MLP neurons of a small language model. Each row is named by its layer, matrix (up: input weights) and neuron, and shows model dimensions 32-127. Each number is 500 + 25 x the weight over its row's rms, rounded and kept within 0 to 999. Numbers have three digits each.
After each neuron's rows, "fires on" lists the tokens most often at its 100 highest values on Wikipedia text that the model never trained on.

L2.up257:530500495511488448483491519517523481488489483508505451574495543464474501537501512504483560462494543522490481508449514534497524517469529502526476551507496441548492476508472533512500454478527468497542512451503515498510507494517514471480522538493483503499478517539518492487534477492463508494
fires on: "\n\n"

L2.up128:526472525496539467438480466500515509511501498535493473532478509507524494496532468499468503486515542499516511504465479484521512521509555516507460456524484544494480498482519469536538463568510496479502518525457478491470478527505487474508498509485488479487501513549489513495490463516461514525
fires on: "\n\n", "\n", "el"

L4.up205:513482516485497450468506512506517495490490516492477498506469517504479521481543505533535498478538489506512479534430512495474488496539507537514469525495504438538496502448520507507506510545485524512480499507517469518483479475501522547491481477511509562509519494526475532512466508465489508468
fires on: "m", "er", "t", "p", "st", "al"

L4.up304:521492502527494509536521531534502532514509473495517523527442483496458497539517542490481515513483476452531506507499483523469496475482499532485476525484492422497529521509523514520549462499507478469532493459495521513518476496504476515527498508450489520519529529512523471488486478486446490507
fires on: "\n\n", "h", "6"

L4.up242:531441550504510466498498462509513434517540479506514524495506543478489501518475468497521497504526516491462502508543503470545491462489483506480519495515506498482505517525498481486482485557497536515490525499509496506512472506514499460495505492499477467468512459455473529564511492529479498486
fires on: "e", " o", "o", " ", " He", " O"

L2.up195:513511472510487512494513466463491537494444479462495511508455518495477494491454521514475499482521498519522508485500452479507580472491555491470494520542522544529469497468529480479548521493514486525455501532517498509506486447484438503516485526514529490466478503492509496540538467500538485538
fires on: "\n"

L2.up415:474493470503528473522517528502514525501483480495522486466496494528478438471488488528472497461488507535485454527491503511492504493486539501508504511532485492523487436498508496516477497435514497529523512469528524505489505471470539502532507495518512478543505483472503549551593516462543458532
fires on: "5", "4", "6", "8", "9"

L2.up51:491504480502502495444488493543459509459507478520504532501472507498471530484492480575543474474490497515488476510483461469522510522433498534507509488543534535489472507473519544472519463479479463481464483496520481479532552538463545512543523495509489503517501496467484468491520522528510517457
fires on: " W", "w", " w", "ion", "W", "_"

L4.up383:492533465482483535492527483451531486451503494558479485508447527520511488521529502442525544512543515525506513514491492494479533514477519509511486530500459535479489491462486491484516523487438522505502511495521508488525471512512494498473518505515546480504480467475459514495526467490484523509
fires on: "t", "ist", "ate", "nd", "ay"

L2.up564:448495504492509556482501486517484559494533486492492477490496541543477471506488482471486491490462524486452469462539453489495501493518479470504478527504526512514447516539526537455503460533478547505501504468454494480502532501496521512498511462514531479490489510482490497487486534510479521529
fires on: "ort", "ct", "um", "ect", "ear", "--"

L2.up486:526527582512459474527510489473452480534521507501490488501486481515534555541528495551496523465533521507491507504500556485463514512491494464474512497491517503481468468441487493500488520507526499474475512485509441517429455517528536501497517498477514479478523482507508490507470491535475487500
fires on: "es", "and", "nd", "y", "s"

L4.up498:437496544514469504481520550501511450519498467516515504475475546497505475490497506492492489441529512473496513482536476453519478565488461467544549476519466524508490540519479519490549517500492536508500501475467523501457543503488476449528490486560512468480473502503526497539498505533496484511
fires on: "ri", "ear", "rom", "om"

L2.up545:492512511499464532471483498487495497538482496493494464470450528520517472507501511497459502549495520530510495462481508519493551501473514469479498486523483481552475491452493508495486506533523520519512516536456509498445468524516522510454488537479548490507530526521508555552533513532503482487
fires on: "\n"

L4.up396:488520537533509502454520484497533516514526477463493514521525486469481476506454478459493463501496505522455498513516506496538510494529472516485561482510518503519526530480491516502497491538490544494495552548484484502476538470489478497462472505494528546488495485473468501524484506522509484442
fires on: "o", "e", "b", "O", " O", " o"

L4.up240:494496517463541539489515488452499477527511498496503492521519493516494479561538517504493510489507555487476526515477448518523499477535509487534509448510518481484496518488522546502512496460504507493509467486505535498537477480518484454470530557454505493513496475469511488509544500466507478464
fires on: "6", "ay", "4", "l", "2"

L2.up180:508509536499528455475511467481529473508477460472504520497538525532509499522516495535426500487478523511493533480474496515493553475497504471473505538468473520526476488465530476526528482523529500462480483477467465502484452533501529508502492515500474509462505498524506540529501446511522522486
fires on: "\n"

L2.up428:532495495491496449515490451521501515479519516517520538458499492542535484484516489475506492484450547513544507455467510519496491480491507493511509500505522505475466506487524493493510487492498486536539506449509504479460508502504500479504502531479465498492480498457497491503540472515531546524
fires on: "ort", "art", "n", "t", "ut", "ant"

L4.up18:490522579521507478514490487452517513540498516505455505558489490490491455506481496501481503474498456528466510529496519563544521494516531504485509527496503496499517528448457512525518513501520491502495467508474480494517511526524449459479463512462476506506483435476524501512510494495524484510
fires on: "her", "2", "b", "ound", "ay", "w"

L4.up414:496533442530487494538510481479502532532499498476464524512436568467500531562511513511523489517503512479540497483536461493527547506510519519516488495532540468483542502529552478513498456488498431476516481481531497483481470507521504478494483490472492510461542494473491545483507443482458506505
fires on: "9", "an", "s", "4", "6"

L2.up39:516517505530520478473462512505476503524495477451480556506471524468490509498501504527476458479434498517497512495514468560525521488519516466489504485480491486527537502494522537462502557466512520503502487506507497506502513508513522490523496516475521537480500508459480521489530482504461497489
fires on: "ion", "ent", " it", " he"

L2.up259:483478491538526500510483499511474492536484484494450476485513468561499515494511468502493490488490502483445464507521503545526514466538479491509507520535485501517508525544519517499473537476487496476500531471513511501507448549522455508542507505477526521465524513468489489491451500504474451482
fires on: "th", "se", "3", " e", "ue", "%"

L4.up295:507478479488529500483504532536474523458469542486524515500520496537482458516477492484499537510480475521507516471463523557475490554488511496523493540491504495501497501475469496506547469538532482475546444531465479517506541514513478472456475519530479522475515467530469510524496486513498496495
fires on: ".", "8", "gh"

L4.up338:463492513482511468508535495487474534513513484505499492450494472508497470539501534509501517457518510518481492476540510472518510524509501491480549470529449510469496542502509488504508497512502477507519504502478491484480485511529507492517437527547469520458542456532521533480467482506494497470
fires on: " com", "ur", "us"

L4.up405:497496469504494498439523490500472531490450525544511497485482527496484494519451511472515501525508499481540486480502443536506518483504450476542509496479498513525520528510526478464521495508504469527485490518516493539469541474556507511452524487472499490500551492489504473551500494480512451496
fires on: " f", " F", "in"

L2.up449:528486516548487525479477498508506485430448494492509516495518569536507528524463479474471535510469465508518457484492495487491454516503479488531524529464503492489500536472487518524496518458485476514540515500463468489488495509511501496491488533512533500497521564468485488488498498489504480508
fires on: "."

L2.up249:533501505528491519524472552533525535481478550535503481499516535529544495491461510474503472487525493474476482520537475423465520494532500514471509495502524488484466551502445529486484512505520475513525543521520493469512502494497509473483537481509484532506496505468480473472505488480497496479
fires on: "\n", " |", "2", "\n\n", "1"

L4.up580:484472493517508485476473503521500503483492534555444530564514536509532520512498523447506525519479509503532491498476444474407513509494482516514477485463532502526482509491495481514460510495509455526493509495448436489502512529515483509496480489481493496471533509511512503502488439481541522485
fires on: "ch", "G", "P", ".", "H", "ab"

L2.up2:508494484503525490509512482516486518492458483502513472505462545540476493556478511505501497461505527531501474504492475481469531524508498475489515485573518543481449504513521494506516490522517481475459518561491523531470505496511481469488482498464491495524465506530529486553503476459533534541
fires on: "\n", "\n\n"

L4.up465:498485505506493479525520534470539526520499479526503530474504518463509489534504483501486493492481500523511502515562496548528503545484503490488523484522500524432490521490499492485496513483518471524529490519460513503449515424477490472507510491498479456466564484506528454540497508514500519476
fires on: "9", "3", "7", "ran", "2", "8"

L4.up211:530502510530469513470503542475488498509508469465488509485460493513542523517507493512519487495512509501559483480438446485534505507494527530524490525456485486485458451485491504442509443534536457525497515522501506494455505486528544505530471526484509495498462509531477457498472492488521516508
fires on: " C", " c", "t", " Ch", " St"

L4.up109:518495507545511520496508491480505468545509471500462511484515568497476486466502539497534486508486493542492463518458500480495531536522518517541507485472494517513475528509520508473458460505502503541500477442485457517525510512492462497506532511542449519488492503498521447511503510522567528495
fires on: "f", "n", "c", "F", " F", "r"

L2.up133:477455487503509505507494467484438504513514511454542488498488503547470537484520502483514531510493494505529509516525541494517496535493502482496564526498486518539514548492469488464541488552509469475505517472516495568523472501506523488503523531460511548474537486472494466513472515462517501475
fires on: "\n", "\n\n"

L2.up246:466477511494513506501563489480520557500476486511496492472501507504486566445470585509534549462509517515513506480514503463493471493476477479508536484511481458514527565508471492445497486500489504483494457509522509484507506502459478510522520500537495493486488435525514483493496502509493518489
fires on: " com", "ri", "ear", " con"

L2.up7:494473467473526492487489499517515491508500538485477501489486499515494466483512474476502480481452496563487509511452472481488515484486487479514529477525480520472462499528555488520514480502499432557513568498526504530489554488505478486508526535477528530482499488497530486498529460493498497522
fires on: "f", " F", "F"

L2.up194:466508486512502495541484466455487479479483505497504461500482535545475512553488495484540519510465442534491465485496521493495470535436498500528494484504510479521522515532509499536486544491501498521519534509533481524465501488499512519503490502499522480466522499492482476493474535510457470463
fires on: "."

L4.up169:476514510535488474526510483508487489478525472492456471549498560519501484490515505481485490496519501507500538518457472516487474553461496481558499511472524476482503467442509533492546508477522493491519500492528501491522470545514508492488481522479519494461486529514473511493529494505497493518
fires on: " the", "o", "e", "an", "ear", "a"

L4.up418:549544496509504524516466455489473456532500523476481445510501521514510492528547479523468483461484474516516482439503496556500549493461499469488530509519520506521489500461531461512489509519499469500523513536509477520511519490476537461493485516483523507546471488519503512495501517465449528516
fires on: "at", "ad", "ing", "e", "f"

L4.up323:512508507534502486495483465516508485507473505507488447468508527535532537495485475489531505488504479492496497481457475461542508513499510539474522518563510453489508504514489471436540476507461501518513515536501495477488486492530492500552517450517516499512499538524470491482474479498480522505
fires on: " C", " c", "C"

L2.up177:473475502494503490517515486469487489531520503467483462503464495512520533495465472511461500503487525485479523494533516486500478495548500531545496451475515461547507540520481500520575488520513519493489486447467563525531490479538512521501483507544447475505490503551482522540450503466520487516
fires on: "\n\n", "\n", "ct"

L2.up325:525486482520471453477475483492503547477483493487509497505524505508501505542522504475472459500508513489496509526479501525490500467513511539537518513482505492485476532505487473472529467482528537494458528487482502495555495487491508562521474551501510485447490471536529460479553529519528476516
fires on: "a"

L2.up311:506474534512499536480496468537515522489518526488528510475506502521464453485478525477505498535485523478502472525477495454474520475506479502552498517515496474539478519505477500498537514462500516515546468513485528519557493451503473499488467490510513519501468506478501496490486488486496514510
fires on: "\n", "\n\n"

L2.up356:460516529500480448477526485452467484547547517487522469511540516535545547511519503516461490497500497493483531514485534484476527516520458486489521495494512491523511538495502476516496475527514489498489468470465512541503510483535505501481474491488526534484487493446483461501446548488518531505
fires on: "\n", "\n\n"

L4.up590:478510543517496465494456474516531491506473498516505524473485514519490480492489481532487492436500505486523509507464453491506499508510545527548449478479466506519510525520521495473522503509528480494458500480510509523503514494506496460498510507498533483519528519480509479518478494553526498482
fires on: " st", " St"

L2.up427:503496499511487491478487508505495480496511538506522504554505541507516476485538508482460505523513547444462520517451572540465496527499469472508489484448497516540489500531471521530513484500488511459495510455526553499500516500526501482469486495514488520501483491492505456496472489447451521497
fires on: "ct", "nd", "uc", "\n\n"

L2.up498:527502519494482470477498499534535509497493481488503512488524518516490443493546535472497495475489521521532526564495554540475504512487502465531494508506484504542470494466511488517519486458489520491538488471478544531506465488473469470509473487502472469476449507476501466491491489504472521504
fires on: "\n\n", "\n"

L2.up183:460480504492484579479519511506488501480502477544465516511515521480538465484522507489517530535472525508442505488482497517469490487485501508504515465508489520494469480523504496465494477486499462509478507524527509512519508510533475500478476528475530516492512522503535466527467473458539514464
fires on: " L", " Ch", "ch", "L", " F", "F"

L2.up67:493481509498470513481473483495528526521486514479523510495530475501490470529486490507506511458491498482482513551431505525514516493461474480528522489479473501509501511530455500541529503473522471496496528501506554509524467414475483489506459498495473532492458517500455539488537497489544485471
fires on: "\n", "\n\n"

L2.up58:522481520497497504531455521472478466475468513475492473459480552500502481527487510475524543493501414475505500504450499481497464471489487489517515536507511525476524513485496487508521505472464502514534486500503456532492479478492512480501481522523521494464516491471472495496478487484507483493
fires on: "."

L2.up277:506523488485487519499474518467446485511484505486514508500479455460509465551557522497517519443506492484498469457472494492530549523523537501477492560493457508539472535473489509477469505531538522519499495523470510493496453502545514515475550468525538519522527496484509519553534488508517500496
fires on: "\n", "\n\n"

L2.up26:540513527491511498502494484534503502501512443500516513506466498465485478445500477484527483512478516517477472497512532489473495474479494443489494516515470532490489508514518467508480531531543521473494505494537480492498560509526508511492501540525501501499506468427464542453516501490493504492
fires on: "ov", "ec", "v", "iv"

L2.up131:510492484539479451442512499486540508505496520497480480538492526517465484515514534486522554502495479462501533482494522545486490511467503520504507540494492474522475517558485474507508498499480496482539446443478530490515516453471541463481496471487501507492512494502506491484487493490460530478
fires on: "\n\n", "ain"

L4.up599:490512487481477491485540486515504469523541479485464484498516502473526492490520481521529498535494533542511503474507514527510529535520536473496469554491514456535518476477450533491463494506493502503514450492526491482451445517525505518467510492509473532532503493512516481511521512467506503429
fires on: "ic", "t", "st", "ed", "w"

L4.up84:470491502509514518453456502493497450501506502522483462513478479448507502507523476539510498494464485461444511526469476493478501482466526496509525498498501514456499479468513516485499446481491509513498474512514480485535523543486488448485508514555506491480541498474521494482473502522553541503
fires on: "w", " W", "W", "ew"

L4.up553:522489489490490535506438493493518486471508471443486479528502551487533488462495508485533516531535504546520497480500455454515514545494531514496464445480535522482505508477505499527512503521468524451473518541501472518498531445506506486518505545497507463525551485472462532509524496483526505497
fires on: "e", "–", "os", "o", "~", " |"

L4.up634:502498540488499500437517487498483552481469475512557516506529510485518470521461492506472548510521490501488487527528489520485501513515512506505484492480556495486537497503511484531497514528506529487489487464522469510438481441498481549470507513501495451520464543494485521540488478495495531505
fires on: "ut", "em", ".", "ul", "ound"

L4.up126:493469538517524466500487506488527467487496506485532455524473499520494483486532500496484528524508466520498499537474465474508489454479507459498520491478481518528483510495542486489480506484501498540471528496543487477523543474454519500499478499498554498547515497502521527505514471520504500529
fires on: "f", "1"

L2.up295:472486543506510507522516509505550517472482491464543472506485502540466556530520544491467549473507504462506521527502511538441454489498522468466475512497502450494524462521476491494493474525502499477497467478524490489542478478492478529511484488530503488501500516482497511489516499449520487465
fires on: "\n\n", "\n"

L2.up62:511508544494478523506491498500504484470507458479503503493498477495509511465479491551487495486501503503537533488459488514508480519493512518555500484491503502529518471515508467464468503497527528508523459477495530526502499508492492518530508504523527516474540512532520476467464501509501510499
fires on: " St", " st", "st"

L4.up77:530472495520539526469495513536477499527482481498466511493488542464496482527507510466527504531534514514505470514521490476473506482485519544483481496547533472517501497508465533453475526457502476489518492469462462512486510494501529498506530517469482518488521498498510468495489534480478509509
fires on: "3", "1", "2", "4", "T", "C"

L4.up222:531500502462489515485504496508462528465524488497478510508489460513509443480505488489502495513507449531521517538539481499493472492470524512488499527510452512472433476453503521487436532489479472472477507506555487498538484522470491532485501508490560506515515476518479503471462489539520508513
fires on: "ation", "ive", "ist", "t", "igh"

L4.up347:488503541517475492510488496491515471488496497501518530523489545511565444498535488484493523524498493513505477515556505504508494504530536494470488496530506553498489517484543463507530484482472492493511540535510512497465515513461470481472556518481510482531517457496465498476492497524496462524
fires on: "in", "en", "at", "d", "o", " |"

L4.up35:521487500548502499522501524482490471515488497506481530501539495511480492506529518545501474501444494536542507477460515474519487492488524464558506523524525448511467499486477505486469529498485494561487513461441489519503509511477512489520511482524462492546473520514505467477523493484492475494
fires on: "l", "c", "d", "n"

L4.up11:522510493496476480529472486492526493520505479507468471502507496496520498495511504467494478500486494483506471506435478519512484493506484529542491522525502514506525533505479496473499524510527477516483490462559459506470513499560504486525480515498508466509501504448524550525498536537482477455
fires on: "av", "os", " v", "ast", "ov", "v"

L2.up270:447478499515529519522492471476504483543553448496470529517532545526484562506490485535523504518517499443507523491505558487500452492485442493513506497492544511456507498535488530492507535496484486487483525513517507537480527494516489509509502487489493526514502489462503481487512512449501539509
fires on: "ear", "ct", "pp", "ec", "th"

L2.up547:521510476521502463503491525485505477463509455493468552508492479471502487523544498520501513482457489500480520497518487544530496510502500504528487478511462518524500515509549446417514546486503499534525489480508505477503508474491493512511511482510508515484453515466516514537488458458510447474
fires on: "ent"

L2.up105:526452510506507473508510491475508472509483482539537527436509537486508523533452554492495457490466513540450535477486475449499493479470524492514512517533459514519497518512465586485504508497521498477473542549500501495477511504491483467535471513517518481517449495521511500501488494506484524493
fires on: "it", "ri", " com", "oc"

L4.up33:528509482478499511535472507542531561521515538482523498451508476514498500510475497497494490498474512516517499484466495472462474490488460499491484491457535519500504528496476499528516485509464520516555488527507551513548515475486452508535527496539487477530502489510488443532488422484497480480
fires on: "ol", "re", "\n", " m", "r", "."

L2.up485:539493458503521485503480511546491484517497537491434518506470536505499538517493504497482500481503517498520482515505492519509511442522460482533493530468474488531493501534480524527481508479511479467539549468486568482507471507468480492527477489508503509501490498513498456482465489492513509471
fires on: "\n", "\n\n", "se"

L4.up9:499520513562515458545463527485520492510480461519480498529521511526527494513517485470500503478495511510495517532483505508519473499533484477532510508490486505468476552521515515499497546482459512528465449465504496483506459485481518458516498531489521498459497495542524489526541536470505465544
fires on: "a", "es", "ep"

L2.up208:483492506462505501478477498503492499493528457492532515531506507516489424524483466537478495496497518483493471500520490532510490482468479478519475458513534513486469536495462479471483513556449504489478502476481499501535508492533543519552524497517514487512516457555476497500465498539499479529
fires on: "est", "ct", "ort", "r"

L4.up481:525489497472549455474502492529508502515531501496500505495528539459513520481525497561537476533570499471504512574518522499489474458513487512507488472460545491545497484516473502514537513513450476526511557499505486537514475494469509518495475516480497509491494483496484456525541478475450478535
fires on: "a", "e", " L", "o", " l"

L4.up483:483516486490522527475530519513514508510526494508520530512506560463523503463480483518529469438435501472490545539465484505488502521531528507492471540495519532593486512504510468500514534505479500491505537525455512508538503496454496508476537511488483487497475503470529495495512524502514475476
fires on: "t", "ou", "\n\n", "her", " b", "le"

L4.up290:468476483475505538480519503500513504522521454519497528476488483508530509457499486507551514512491519508481503492513493510463497503486495579488474501524482491515468482491515476455498495511481474520492483533512540480512493503492481508527500513510489548487520539433490480523521487519546522511
fires on: " St", " L", " G", " w", " W", " D"

L4.up585:485528494478517442499498483521525500495515465483486479486476482496511484484547454493517521472505521514504476468489508483475472500524537525477499517499493518518493482513491484492527473542522518493486494514506499493491483484511462492494515520521474511502512534493493492524503483510492486518
fires on: "al", "i", "o", "el", "ed"

L4.up518:449499482519491497505467500508501496536486482540521477448468492495461518471519464523520495506531511509491512442483460516536481497481504473484471522522483548541537512459501459493526492525500503557504490528493505483431483500517528473509490492529494490498489517516449526542490502485498468519
fires on: " W", " C", " H", " P"

L4.up387:497495509499514532490454536534485500487456484501528504531491518541517453487514488499520545524503450547496509483515474535460467529465463469522533495472498505471475512499500517569508518469514468439502510535450502472472481515491500472471449528520484516494450501495476502483499499501482541509
fires on: " wh", " and", " |", "ich", ".", ")"

L2.up119:462472472503525472431510501512515499494524487507489550496473531511530458462491480421476522556477497494492548480516500457552513511497501478508497504539511481476499526520476531514484502528535482531520501510517567475563520512506472499519504491523512505474505534521493530448532447508507549494
fires on: " J", " F", " Mar", " L", "l", " G"

L2.up253:522464487528523505510503503452502520530554445516474494474512507536495506485499493473486517511479467487503487474477504518481522520511463512525505510493468505505461504546499493478573486540531505469443545530546489521501501513488488489486482508474477520471517508525483478481445505492527487504
fires on: "os", "/", "th", "ear", "st", "%"

L4.up243:498480504502523512515498504486528480517490457465521516462473484516534472474515458511454502495462505525500493468473501516484511467473449493535508494487490513520539491531500488500525475542549531502542502515531499519489524465523473445483458490524480501535494527480509488503526480543475466480
fires on: "h", "ov", "i", "o", "j", "os"

L4.up106:520502487498503497468526443509489516500517503518482516485477507505512503480472507501484530522485501538504479466501535537506501511505525511530509524489495486509493482498491472474489509468476490474521482465518464505523484481529534502530502541502451509544571502504534464517536530495508520498
fires on: "2", "4", "9", "00", "3", "01"

L2.up598:520520488491493483477529488512497480536452488479465517490476521519525510507509475515470502481504550489499503481512451505508498512525527508471484532485461497511483481464545488492479518520512502495491508530456466461452492539517486511447497486497497474544527519511524544538495492523457504470
fires on: "\n", "\n\n"

L4.up65:523482479495526452452533495542487554498495493485484498491479480490480503555483509499480514514504521502503488542486480499544507499496511501501496473541509452495480523504505491480478510492537515479508531461537453528493515481563470497496496528537500524492495499461517475514491522452463468487
fires on: "1", "2", "3", "a", "6"

L2.up4:503479499439470485523495485495487486503533497442499513465506514526503499528524532491474495510495511533539464507492515486504543454536493472512527528490502539508460503495517516527533465513531521460491475461479501551513499486477534484465507508520481555467455518479523492497423499484508515490
fires on: "\n", "\n\n"

L2.up74:471533507470510506548443460513440520496534489471515447520493473503509466458492472520494504504471468504546546476428493500491505504496468478542521464527516522468509509505503441498487500515485504463516512520505497494488507484521514506525501476504492477500525514495553540500528510501507547528
fires on: "ess", "ad", "od"

L2.up298:464486517483501513553533457516498467514489469524495494450508516498475499524500541514484501450501563501521490469481478482512461459474494480471483462505462527487543494499487492475530499495509479504442498518498528540476519541487512507521510532511471480494491474526533524538456502498482482508
fires on: " com", "om"

L4.up352:505445516565483489485471424479466488512486503499515506499494511470495514496507483508484523514554549501529496486481526527525527544485543468478508542505515495481484502460509501521517482459526480502504514521491468506487466527522510498493476506467498500501461459445532508467506499531491476508
fires on: "s", "at", "y", "l", "ing", "I"

L2.up549:532503453473501477477521496499501497483524502521499548561465522483518524496508513443519510505432482492529495435470546502511517453470497517507513462487489458531506481496495518432491494470515469484504530495498519513497484502505488501470478519505501474509509524535507493542490473513516539482
fires on: "ant", "ab"

L4.up103:525461501508469483536505515474471578495488520479488529479510459501487501510522495490495486490458449494541522513528515472494467484441539505468481478514516500466532502488493505498513542506527491512506532455500497501505464493528500496523494517480465521512533512449550445538495503487528498501
fires on: "7", "0", "1", "8", "6", "4"

L4.up90:493513561539502540486492477515501491476540490461514505460472516550462491464513492502536489466495476561533542472531531462488489528488492554519464520461513489511477537466490494517456511500516497541534546502488488493495532479492524486505492503501472509498460536535474478494497531505447453518
fires on: "al", "ld", ".", "c"

L4.up441:498484533565552547509513476483486526507528526482483497483476477492525508472497482490528525520473532490502480463525522473545516516460493491541530495481455468496480488550467479496495542540517541531483511460508530508479523488558514522508458516533500458505549498505523537458469510503489475496
fires on: "v", "m", "j", "iv", "un"

L4.up419:529512506525515529506507481478493544492506502516501504475471488480525507499442499511568520510522485493526535496466508502476488502471486509496474499543449517511497528520476495428492456490514473500496529490484464496484530475557536514494496486529464465461537507475471521540508498552524532482
fires on: "i", " F"

L4.up474:501470488491487532477504497500507479507451525529471508508490478514481523523543512501505475562526501512459453486513513522520518507480486455509502458503506534514502523483502529471496502486545479512496494491470519471475519463521485490491510505460483501472539541570484502477533477498525509516
fires on: " N", " M", " F", " W", " O"

L2.up481:513524467502526495505549475519485491478513533496493516481497527500459531508469504497518484465529481475498490490493470477500520450510519532521480530473470532534483514477504489535513544509556471502499548541473537493492489465501493477535502525491475458526468511470508465518494503501488499497
fires on: "\n\n", "ly", "%", "$", "==", "e"

L2.up368:515539503513516528493504473461488464529518502496445505496521499480530491470527485498467536525511473505497499489475474470509473508524500497472472511489484480500511442544488463491477500479513511485526467500526491439478502510545503518496488546516542464481506514468490532511543511519489520462
fires on: " M", " C", " c", "S", "C", "H"

L4.up499:469503500460529468514503491552499494471497541497537459509467507478481513516562502503488478489489470557525475491519503532498480475467507521521498507555512492506541459512570528493500533447494491474508512507497480520466516506474539506517496487507528499489516488514499523543488494477474501482
fires on: "3", "er", "9", "00", "5", "s"

L4.up407:497478545508504511514486518496517516516529438515503498517511464465456512482479505470551518493502501507533530469503531563485457482478483505503519514502489488498530485461506487486521489490505514497508505550484445490519487493508511529519462504507531524498463489451519513491485514449499537499
fires on: "og", "==", "\n\n", " d"

L4.up189:497524523483530482509491511472490407465523452489496539528490480531494487446487467497535485506464498493488503558478527465508524507479516528516477520512527505527492492517556482500517536521549499540534481454492499483495487474506488504490503527470499515509509531483513448522539485483457470516
fires on: "ly", "le", "n", "on", "her", "re"